Weights of a small GPT-style language model, trained from scratch on English Wikipedia.
Architecture: biases on query, key and value, tied embeddings.
MLP neurons of a small language model. Each row is named by its layer, matrix (up: input weights) and neuron, and shows model dimensions 416-479. Each number is 128 + 32 x the weight over its row's rms, rounded and kept within 0 to 255.
A block is one neuron, or neurons of one layer that tend to fire together. After each block is what it responds to, as a language model described it from the Wikipedia text at the highest values.

L7.up1614 [142 102  75 117 127 126 118  56 134 126 138 178  70 113 158 163 118 165 103 161 135 193 100 133 125 136 157 122 152 129  86  66 112 127 105 154 146 156 127 218 168 118  91 126 152  86 101 128 146 151 152 159 165 173 142 129 133 103 107 121 160  45 182 164]
Words inside set adverbial phrases in narrative prose, such as order in "in order to", "matter of", "at the time", "in the process", plus hedges like just, narrowly.

L7.up1372 [118 134 154  95 134  90 130 113  66 117 162 108 128 119  87 145 138 162 127 178 139 202 131 116  88  85 152 160 161 174  96 103 141 113 101 104 153 120 160 116 228 156 106 124 154 156 107 185 154  76 128 106 178 186 151 178 137 153 108  80 110 120 207 102]
Line breaks right after a paragraph's closing sentence, plus second digits of years after "in" (1'9'08, 2'0'00), list numbers, and table cells.

L2.up125 [163 103 124 112 114 137 136 190 142 122 157 132 138 146  73 105 122 103 118 104 130 169 105 153 166 101 114  95 112 168 134 127 144 135 161 120  79 147 150 151 171 107 112 120 178  90 154 166 133 187 118 153 140 150 214 160 130 167 100 151 155 144  89 184]
L2.up270 [180  77 110  87 106 134 112 150 110  83 116 166 180  98 106  65 117 108 168 181  56 167 154 136 171 153 133 128 101 173 146 111 148 127 144 148 135  87 146  92 145 133 138 127 174 131 159 132 138 152  94  99 127 113 118  86 141 178  92 120 164 110 162 152]
L2.up305 [118 112 107 104 101 106 180 179 154 137  80 119 114 115 102 149 127 118 130 153  86  95 129  81  95 108 109 108 105 130 146 135 157 140 136 129 168 146  73 146 135 146 155 154 158 116 187  78 155 120 116 101 116 152 145 136 161 162  78 156  91 132 159 108]
L2.up871 [122 133  85 119 118 126 161  99 169  74 147 126 143 103 109 150 189 161 147 128 125 108 174 120 109 149  52 133  94 188 178 156 144 144 137 117 155 132 101 139 170 108 153 164 123 135 133 112 157 136  75 143 137 116 189  92  82 153 144 124 114 194  80 206]
L2.up986 [104  79 100 116  43 147 143 150 165  80 140 132 138 157  94 194  94  72  85 134 154  54 123 151 113 121  95 160 126 140 104 142 120 100 114  82 111 112 160 154 138 136 147 113 153 125 113 163 128 145 121 180 120 126 229 118 155 173 116  91  93 147 136 143]
L2.up1551 [ 67 106 122 106 150 105 140 122 151 125 114 108 135 130 114 206 156 170 113 160  87 135  97 147 159  91 146  94 103 111 137 131 123  81  71 131 140 106 171 193 146 132 104 124 157 142 120 133 170  88 124 134 121  89 144 135 158 185  89 168  75 134 126 158]
L2.up1693 [161 118 162 103 107 108  79  81 198  95 131  83  86 108 110 172 160  56 141 132 109 190 114 131 116 103 105 103 162 148 115 188  89  71 137 119 130  97 125 130  71 137 144 123  96 106 138 155  53 152 128 151 170 150 125 124 129 175  90 138 140 138 116 103]
L2.up1733 [105 156 119  71 143 131  93 131 202 116 119 160 137 152 102 172 109 129 153 150 125 114 127  75  69 110 120 151 159 126  73 135 155 116 126 103 128 109 131  96 130 131 107 120 199 136 116 142 140  97 167 110  95 187 144  71 130 149 104 160  85  95 130 170]
L2.up1890 [146 158 126 115  15  96 143 107 184  80 147 160 168 114  97 143 175 145 134 130 113 130 159 115 115 112 135 107  82 129 163 157  76 129 117 153 125 177 117 110 152 165 154 174 107 127 124 141  76 163 107 130  84 110 192 200 119 164 136 100 139 148 132 110]
L2.up1943 [121 105 109 112 141 154 103 188 184 139 128 129  91 172  91 159 128 121 158 141 140 127  95 160 105  89 183 144  95 149 159 133 103 163 135 140 189 158  83 149 108 142 135 157 152 134  98 117 138 144 120 148 111 116 156  64  99 131  58 140 117  72 109 171]
L2.up1980 [165 117 138 107 158 125  75  92 111  95  57 134  92  68 110 154  72  84 159 158  64 153 150 133 155  91 138 130 138 143 147 134 123 126 182 124 121 146 115 118 149 122  82 147 131 145 141 146  72 128 161 103 175 124 124  94 108 129 126  95 154  99 155 114]
L2.up2164 [124 149 142 123 162 121 145  88  96 153 124 134 136 110  86 157 134 130 222 110 124 164 100 146  89 130 129 120 110 176  72 154 172  67 128 124 119  87 197 100  95 105  87 115 111  18 141 148 131 130 157  85 144 140 164  81 113 170  78 122 162  76 126 110]
L2.up2509 [ 99 178 134  99 152  95 168 127 176  69 138  54 163 148 181 186 120  85 159 134 103 147 108 136 122 146 131 118 129 116 159 115  83 136 114 127 112 167  87 136 136 143 123 170 142 108 110 116  81 148  65 116 187 145 111 182 158 147 103 125 141  95 140  92]
L2.up2600 [ 86 140 125  79 154  79 121  63 140 110 158 112 143 157 133 120 115  87 173 155 143 182  98 155  93  54 146 111 165 186 113 149 141  81 124 165 190 148 128  52  72 157 130 123 129 170 174 118 191 162 165 166 137 179 139 139  94 166 102 134 146  86  98 142]
L2.up2823 [188  90 132 148  63 101 176 126 176 127 149 142  96 158 164 101  28 107 106 155  73 145 149 138 161 205 153  76 164 149 153 132  98  74 155 153 139 122 183 141 161 148 108 152 167 142  95 128 162 156 144 102 188 141 125 146 126 157  82 122 139 147 157 112]
L2.up2912 [166 158 135 115  71 114 178 124 158  67 181  79  95 163 112 108 133  15 135  98 131 161 115 155 146  90 106 164 160 137 203 102 174 120 121 152 130 119 100 196 150 140 104 116 196  75 142  65 142 165 149  74 127 189  93 116 104 144 130 199 143 101 132 169]
The space right after a month name in dates, just before the day or year number, often in tables (February 25, November 1918), plus digits inside numbers.

L11.up1263 [144 180 135 157 139 162 156 160 145 125  96 110 140 149 127 119 108 131 103  82 127 141  73 128  90 129 167 133 155 121 132  88  57 139 119 122  93 174 126 103 119 132 128  97 116 115 111 128 107 117 106  87 147 140 121  52 106 128 132 181 116 127 177 116]
L11.up1527 [129 134  70  95 151 154 170 148 162 151  86 178  65 147 153 159 150 142 182 125 126 113 181 134 149 119  90 119 160 221 100 137  91 127 173 111 136 157 125 120 199 201 133 137 116 141 120 137 179 143 122 140 117 157 169 113 122 121 120  96 126 134 150 180]
L11.up1954 [ 99 120 152 127 112  96 135 149 132 131 189 177 100 142 125 105 137 107 159 105 147 127 127 139  63 165 119 101 192 148 145 120 162  82 123 137 132 186 131  88 186  92 167 156 126 123 126 175 110 127 167 130  88 130  88 125 128 169 117 123 163 120 124 106]
L11.up2943 [138 149 156  93 115 140 128 108 131 170 101  76 103 124 114 112 146 112 150 152 139 168 133 135 127 101 162 161 153 194 140 117  87 145  70 102 163 119 149  81 172  95 150 159  94 143  76 116 111  88  87 143  93 131 111 100 130 130 170 148 158  68 143 136]
Inner byte or subword pieces in the middle of names, mostly CJK, Korean or Khmer characters inside parenthetical native spellings (鈴木 重…, 西什库…), plus split Latin names and mid-number digits (Josti…a, El-is-abeth, −14.6).

L11.up1121 [135 148 126 122 134 123  89 192 143 136 110 173 174 104 124 128 116 162 130 148 111 139  73 123  81 107 218  99  88 104 152 115 102 110 131 173 124 138 125 118 148 174 135 172  82  85 105 114 105 110 181 104 152 161 158 131 189 129 118 114 140 161 178 116]
L11.up1936 [124  90 103 129 168 134 132 199  87 116 125 100 186 164  96 151 126 101 206 151  59 183 157 139 104 115  91 140 149 109 105 134  94 147 117 167 145 134 169 137  98 196 115 145 122  99  87 137 146 138 118  95  80  75 123 163 145 105  50  92  77 139 145 132]
L11.up2294 [157 151  95 148 113  59  93 114 146  76  79 150 114 186  93 106 118 160 132 177 123 162  69 148 134 117 106  78  78 135 104 134 111  99 149 163 190 111 100 132 108 174 116 119 182 102 149 173 153 175 136 130 103 150 149 122 156 132  63 127  95 164 152 125]
L11.up3067 [171 184  92 131  98  94 141 132 108 131 165 158 119 123 142 182  94 135 121 101  97 116 127 145 123 167  76 166 136 232 116 123 152 128 116 146 163 115 198 132 201 140 192 123 103 156 133 113  74 166 137 128 147 103 121  54  99 143  76 149 174 146  90  86]
The bare space token right before a digit, mostly the day after a month name or after "on" in dates (February 13, on 29 January), also quantities and table-cell numbers.

L7.up287 [167  96  83  64 201 116 139 127 168  90 132 117  80 218 133 180 133 145 209 135  70 150 106 143 162 112 143  86 146 113 127  92 145 154 132 134 127 109 102 179 136 102  82 178 125  84 126 142 111 150 123 104 115 127  85 120 147  80  64 106 149  73 105 165]
Manner or degree adverbs and adverb endings describing how something was done, mostly in passive constructions (was completely renovated, virtually destroyed, tightly packed); weaker on word fragments and infobox or table labels.

L2.up110 [148 170 118 133 111 121  91 118 133  74 113 115 127  89 129 184 184 111 129 127  89 113 112 179 110 140 162 112  92 175 125 114 133 118 129 133 134 126 195  77 170 164 115 160  99 127  90 129 145 102 124 141 136 109 124 131 187 147 159  95 127 127 113 157]
L2.up197 [111 136 132 129  72 132 148 108 107 121  86 121 116 137 155  25 137 119 164 177 176 161 122 158 128 104 170  85  95 141 164 103 124 135 127  85 157 149  81 118 138 138 155 134 132 104 135 137 142 139 200 105 121 140  96 134 106  90  82 150  56  78  99  64]
L2.up415 [153 143 130 160  97 132 101 127 156 108 166 121 109 143  72 139 123 136 116 118 124 194 107 143 162 126 102 139  83 141 103 120 138 115 135 164 131 108  87 120 122 115  85 180 170 114 123 163 145 103 151  84 118 183 107  97  94 153 148 107  77 129 115 122]
L2.up605 [176 193  95 114  94  92  99 102 134 100 128 112  92 144  82  34 109  96 134 161 157 169 155 103 133 112 105 112  99 181 160  95 132 118 108 135  95 186  75 156 158 177  77 159 153 118 146  87 136 128 145 147 131 169 127 200 128  35 140  86 120  93 146  76]
L2.up834 [156  95 107 146 130 206 153 119 152  98 132 128 145 113  72 160 143 100 200 170  86 117 118 138 132 119 113 183  92 161 154 133 135  82 187 147 101  98 159 129 151 135 130 156 210 108 175 118 158 112  93 116  58  75 160 167 104 100  82  73 169 124  87 105]
L2.up1251 [142 122 135 150  74 142 171 151 132 103 114 142 154  71 117  97  98 126 107  80 114 118 172 167  69 104 173 113 100 135 177 126  83 125  86 130  82 157 124 164 137 147 144 130 147  94 111 116 159 140 157 135 126 123 117 184 158 108 113 112 229 118 168 150]
L2.up1580 [158 183 137 184 132 152 179 140  96  61  97 158 143 131 100 119 121 135 138 166 113 178 111 182 111 109 114 104  94 142 145 168 161 137 116 121 183 153 129 131 120 177 106 152 185 128  85 176 173 114 127 114 146 160 201 104 140 167 136  65  85  82 144  92]
L2.up1944 [111 157 121  87 160 199 164 117 116  87  71  78 109 126 139 123 151 142 159 108  67  98 141 141 166 158 105  56 134 130 150 169  71 163 159 158 161 120 128 105 155 136 102 159 119 100  90  96 131 148 216 107 109 149 128 148 158 111 127 127 116 110 101 117]
L2.up1979 [138  55 127 102 121 179  99 101  99 120 176 173 124 137 140 147  81 136 176 161 155  93 146 207 163 105 108  91  88 142 106 175  76 136 168 120 164  99 138  99 132 154  99 151 207 126 140 132  83 103  60 126  61 157  89  83 124 153 172 174 165 161 136 122]
L2.up2028 [149 103 122 107 104 172 126 154 127 130 152 123 135 151  62 124 130 103  86 134 146 137 211 103 114 118  96 113 155 129 109 118 155 171  44 105 155 155 109 140 146 102  84 152 129  95 112 141 140 130 146 135 157 110  84 112 164 165 158  82 168  82 109 152]
L2.up2239 [141  97 109 158 161 162 114  86  97 123 114 113 111 163  73 128 100 158 144 124  82 122 127 137  96 142 180 122 116 120  96 123 144 102 131 179 106 134  62 154 142 144  91 141 191 112  57 159 134  63 148 169 118  68 127 158  81 109 151  71  95 126 145 127]
L2.up2440 [101 168 119  94 108  96 123 122 151 132 138  96 139 118 124 148 107 102 137 126  53 176 156 108 153 104 107 168  72 149 176 112 168  83 103 124 100 118 122 106 147 183 127 181 152 154 146  77 171 113 164 170  82 132  85 112 144 135 101 168  93 200  75 124]
L2.up2511 [150 139 122 127  92 230 171 161 107 117 161 168 141  98 132  86 115 127 120 119 152 117  94 163 116 157 140  66 155 195 112 131 103  88 167 130 124 122  98 145 167 122 120 139 130 119  86 140 133 147  77  69  67  79 142 152 133 196 110 202 126 171 106  99]
L2.up2661 [138 181  74 127  85 175 173 128 155 101 111 162 127 100  81 186  66 165 119 144 137  83 143 133 139 111  93 107 128 140 113 141 160 124 154 156  60 160 184 151 173 148 134 147 126 117  92 138 134 149 135 155 117 125 177 149  93 129  85 118 110 160 161 211]
L2.up2919 [169  73 150 141 140 103 195  90 130 154  43 124 225 113 138 117 138 105 180 104 148 148 114 114 124 108 123 143 194 136 181 172 145  81 104  76 136 105  91 125 126  96  90 151 151 124 116 182  85  96 118  91 157 158 125 119 169 150 141 137 149  79 132  79]
L2.up3069 [ 82 140 126 102 137 131 141 125 148 131 139 149 179  88 135 133 110 132 128 145 118 175 151 130  85 159 180  98 160 132 179 104 144 140  78 111 145 110 124 146 145 120 164 166 128 102  74 157 105 104 142  86 140  95 135 188 131  99 115 143 151 183 104 110]
Line-break tokens right after a sentence-final period that closes a Wikipedia paragraph, often before a section heading like ==Plot== or ==History==.

L2.up647 [113 123 146 117 114 146  91 160 109 189 114  99  91 102 142 108  99 185 147  97 171 133 123 197 111 165 102 156  88 140 143 145 146 104 153 117 173 126 182  90 111 221 161 108 152 100 132  71  72  87 144  91 105 104 138 137 183 173 189 143 171  78 147 118]
L2.up697 [114 158 106  79 101 122 113 212 153 107 106  90 113  71 116 164 135  97 174 155 123  88 158 159 153 135 106 122  94 177 123 152 118 127 161 119 115 135 121 162  94 134 127 185 135  94 147 110 152 148 105  96 114 134 153 163 127  83 138 113 119  80 105 165]
L2.up843 [146 109 109 142 123 143 160  61 139 157  14 131 129 106 103 126 144  59 121 119  52 129  78 149  84 111 174 124 176 123 140 147  56  55 146 115 151 203 155  69  98 161 142 140 139 122 144 137 135 131  95 123 110 137 143  93 156 144 135  91 123 126  59  72]
L2.up917 [179 141 122  88  53 146 117 115 113 116 126  75 107 151  95 126 129 145 143 151 180 145 131 137 147  42 106 134  88 181 148 148 169 117 145 158 181 121 172 124  89 141 123 145 116  99 169  64 106 128 148  72 104 127 147 175 185  35 168 136 195 183 132 100]
L2.up1170 [173  64 111 150  85 166 163 171 135  34 127  88  53 113 115 140 116 165 152 193 142 167 104 122 145 114 185 111 155 143 147 173 150 159 139 109 171 155 130 170 130 120  64 175 171  86  76 113 178 105 138 113 127 134 152 118 103 106 141 140 144  47 127 136]
L2.up1202 [189 153 153  77 150 111 117 141  92 180  45  79  95 138 167 133 162 105 132 130 109 179 117 200 139  77 116  94 109 138 124 135  71 137 125 107  64 147  80 129 103 169 159 126 103  95 118 126 142 127 155 126 106 129 136  88 118 146 173 146  88 101 127 161]
L2.up1315 [193 122  73  92 115 151  98 198 150  79 106 128 109 155 165 121 173 106 197 131 138 140  89 179  93 101 169 155 159 163 197 158 131 158 180 131 152 188 123  99  62 112 110 126 123 111  96 185 142 111  72  95 109 102 120 149 129 145 151  89 148 132  78  83]
L2.up1377 [164 136 136 125 160 150  64 135 132 142  71 108 151  98 117 140 183 101 135  98 130 184 147 130  86 158 139 181 105 145 129  92 116  42 182  89 140 149 115  72 169 176 122 123 146 114 109 185 187 105 130 122 130 148 149 154 238  87 145 162 151  91 129  89]
L2.up1381 [ 81 134 130 141  72 143 131 127  94 169 106  82 154 135 142 124 127 134 176 147 143 119 160 135  96 133 202 153  99 150 131 128 100  98 140 131 160 116  86  62 129 121 118 187 186  98 149 164 112 111 130 169 127  82 110 109 123 186 138 133  89 130 100 113]
L2.up1726 [166 135  99 154 117 113 145 122 160 108 128 112 130 178 153 129 156 141 168 115 136 136 161 148 116 175 146 109 163 142 219 189  73 127 100 108 157 135 150 122 122 153 122 178 112 161 137 101 148 229 134 180  69 108 149  92  79 145 142 134 143 125  58 187]
L2.up1966 [160 108  86  95 102  82 104 120 126 159  63  35 162 102 126 162 122 128 146  59 155 130 129 141 119 143  86 186 140 128 165 181 146 136 123  73  92 140  55 107  92  89 157 137 147 104 106 143 134 142  51 108 161 148 138 117 161 179 155  96 132 168  84 172]
L2.up2152 [127 131  87  72 164 151 133 123 129 111 113 175  67 126 128 137 128 111 132 147 177 152 149 128  90  89 121 134 167 154 163 183 176  66 146 162 166 224 133 137 182 156 154 122 158  74 149 105 123 133  77 101 108  90 201 101 148 139  99 131 163 153  96 114]
L2.up2163 [126  79 115  90 106 140 122 133 102 115  98 153  79 139 118 123 126  79 113 125 164 154 147 117 176  64 136  98 131 165 125 167 155 165 135 143 136 139 172 129 192 134  95 195 121 129 133 150 156 135 106  85  75 130  93 133 120 166  62  51 166  94 153 198]
L2.up2840 [198  99  97  99 131 171 106  65 103 127 123  92 145 103 118 162  73 113 189 144 124 156 106 167 144 139 106 121 156 110 167 198 129 131 108 128 139 129 184 124 123 135 115 126 149 121 132 137  92 154 133 152  94  62 101  50 160 159 173 117 178 142 160 133]
L2.up2863 [115 145  94 100  92 149  96 137 177 121 109  77  72 175 132 136 135 110 165 167  96  99 158 153 123 149 171 155 149 163 123 155 116 121 157 158 121 160 145 162 132 135 108 146 137 150 129 113 123 111 132  58 109  75 113 133 170 149 101 194  91 107  48 127]
L2.up3048 [123 149  91 121 138 157 105 168 120 126 101  80  82 175 107 119 120 141  99 176 110 168 128 179 104  80 121 132 147 172 166 140 156 145 185 160  73  82 109 142 110 121  89 147 120 119  64 125 117  98  88 161  93  94 101 108 167  75 113  88 156  88  91 122]
Formatting points in structured Wikipedia text: strongest at the slot after "﻿ / " in coordinate strings, plus line breaks after "= Title =" headers and table pipes or colons.

L11.up425 [128 103 129 163  97  85 139 101  97 139 139 156 148 120 117 130 127 202 111 148 116 148 132 147 108 104 128 158 140 105  92 110 101 103 166 146 168 117 138 184 128 133 107  66 106 114 109 172 177 144 125 132 156 127 100 118 176 151 167 159 116 126  74 149]
L11.up1023 [108 120 144 134 143  68 156 115 107 144 151 127 111 166 129 146 113 166 209 138 150 103  88 153 122 160 115 138 129 121 130 109 114 106 101 144 188 131 156 181 117 127 129 116  91 113 149 131 131 173  70 165  84 141 137  92 102 156 112 123 169 166 133 111]
L11.up2637 [156 103 127 171 149 100  91 172  99 125 112 143  69 145 110 136 151  88 143 129 129 144 167 129 143 131 119 193 110 138  91 177 195 200 175 156 127 137  77 154 147 132 138 130 100 123 116 109 161  98 109 131  91  81 149 100 185 131 139 100 135  86 105 161]
L11.up2696 [134 142 180 162  88 209  84 110 165 128 123 103 169  90  89 119 110 102 144 173 122  82 140 167 121 128 174 187  96 177  85 113 146 126 144 113 139 125 164 139 145 133 209 103 127  78  96 154 145 114 125 135 115 130 145 178 133 114 118  45 121 187 105 104]
Line breaks ending a paragraph (usually right after a final period), closing == of section headings, and leading | of new table rows.

L2.up84 [190 114 103  78 116 151 136  80 128 126 135 100 177 161 152 150 147 137 155 163 141 186 108 137 126  69 113 144 157 151 145 130 147 136 104 143 145 129 120 117  78 142 120 132 175 126 118 136 146 141  85  66  79  99 161 131  98 119  89  89  99 131 106 156]
L2.up106 [116 110  96 125 124 111 147 113  96  54 151  95 103 120 112 177 136 147 114 108  96 136 136 103 118 159 125 144  69 131 113 161 115  65 151 135 124  83 176 125 164 151 113 191 113 128 105 149 117 162 101 132  48  92 130 173 165 225 144  97 164 164  95  78]
L2.up451 [147 113  90 124 143 126 162 136 127  63  96 142 103 157 138  87 104 119 136 158 175 192 138 140  91 143  88 129 139 119 125 130 187  90 122 118 157 131 145 145 104 202 131 225 138 121 131 148 116 134 101 155 141 163 129 163 145 169 100  78 173  53 118 155]
L2.up658 [198 163 117 127 130 204 141 142 144 149 144 100 110 162 152 152 165  91 109 175 160 143 190 101 145 143 144 112 149 143 126 119  76 131 147 135 158 202  95 135 104 111 157 179 119 119 173 140 134 142  89 185 160 152 171 123 158  73 107 140 206 150 136  82]
L2.up822 [131  56 112 103 165 140 122 146 135 161 135 100  83 105 106 136  88  62 155 184 165 201  65 160 150  81  99 117 106 128 164 132 137 152 128 119 140 137 138  96 112 119  85 142  68 102 164  78 115 135 120 137 140 172 166 166 105 191 113 143 164  73  50 131]
L2.up1121 [211 105 118 110 103 139 127 119 110  79 120 102 121  82 124  89 138 112 133 174 129 106  99 130 136  88 113 111  87 142 122 153 152 105 158 107 157 153 146 156 162 163  96 158  67  95  88 123  69 160 104 140  98  98 169 128 188 135  84 140 162 162 187 130]
L2.up1163 [116 114 131  94 103  78 127 149 234 129 152 144  63 115 155 121 110 146 137 144 121 184 175 154  98 127 160  66  70 127 146 123 107 140 178 149  92 165 186 123 111  97 171 147 162  95 112 112 164 146 144  70 134 125 133 156 158 136 101 146 150 158 178 129]
L2.up1211 [150 112 109 104 188 115 159 145 216  82 132  98  99 152 114 103  71 107 209 115  84 175 143 147 167 157 141 134  92 171 166 133 165 138  98 135 148 144 144  86 120 148 168 144 185 116 117 107 105 137 148 137 132 134  65 119 184 142 134 113 166  67 130 165]
L2.up1492 [113 105  93 115 143 111 160 124 109  73  98  76 132 148 103 139 107  93  96 181 122 105 143  76 104 153 105 137 204 154 186 149 131  92 160 104 145  76 144 135 167 130 118 244 188 122 145 134 127 124 128 119 175  93  87 105 100 147 182 102 147 121 132  95]
L2.up1692 [160  81  65 127 142 131 133 141 137  72 165 121 102 101 100  89  87 145 144 145 134 154 118 149  94 156 107 157  99 132 111 109 121 141 195 167 157 159 171 116 168 124 125 154 105 169 144 117 195 141 134 116 119 151 194 116 191 166 146 188 152  97 111  83]
L2.up1830 [201 148  60 101 149  83 133  84 142 105 143  56  90 138  71 140 100 135 137  78 144 169 125 156 141 154  92 146  73 139 160 129  97 103 116 112  99  80 157  84 116 112  78 187  75 114 127 109 105  85  87 158  81  82 153 193 122 154 148 112 145 116  42  90]
L2.up2060 [154 126 105 168 101 123 130 133 167  99 106  94 162 173 118 143  65 122 124 147 174 132 147 205 145 132 137  79 154 155 137 174 148  94 136 166  96 142 172  99 123 133 103 191 134 138 176 181 169 128 136  96 143  73 153 146 158 126  96 152 195 171 112 115]
L2.up2148 [158 121  87 113 139  84 124 130 132 138 123  62 130 115 147 127 122 113 127 103 148 164  66 167  95 162 168  89  92 140 166 167 125 100 160 218 103 111 111 114 108  95  89 162 109 151  93 115 168 132  71 104 129 112 153  95  92 116 139 134 107  89 108  79]
L2.up2432 [127 116  89 115 139 155 101 166  88  78 113 115  81 148  80 166 137 108 116 150 180 134 107 118 121 139 177 110  40 128 120  95 158  59 162 182 164 135 173 153  76 130 103 150 190  72 115 109 105 160 144 139 115 101 106 168 133 138 119 204 178  74 118 153]
L2.up2560 [183  93 122 127 134 134 201 126 111 116 153 160  97 159 108  91  96 122 158 114 167 162 121 108 217 200 142 117 143 156 140 125  60 156 132 107 142 193 113 127  93 103 104 193 136  77 109 153 132 165 104 124 131 189 123 148 133 209 129 136 201 169 148  86]
L2.up2928 [207  81 103 152 127 139 125 163 138 111  80 134 142 162 133 194 145 133 119  26 139 165 146 163 116 132 121 113 119 112 133 113 101 119 129 124 107 168 120 140 112 131  98 124 111 121  96 135 186 183 155 107 127 189 202 162 180 196 157 129 135 128  78 125]
Punctuation and separators inside infoboxes, tables and coordinate lines, such as table pipes starting a row, list-item hyphens, and the slash or space in coordinates.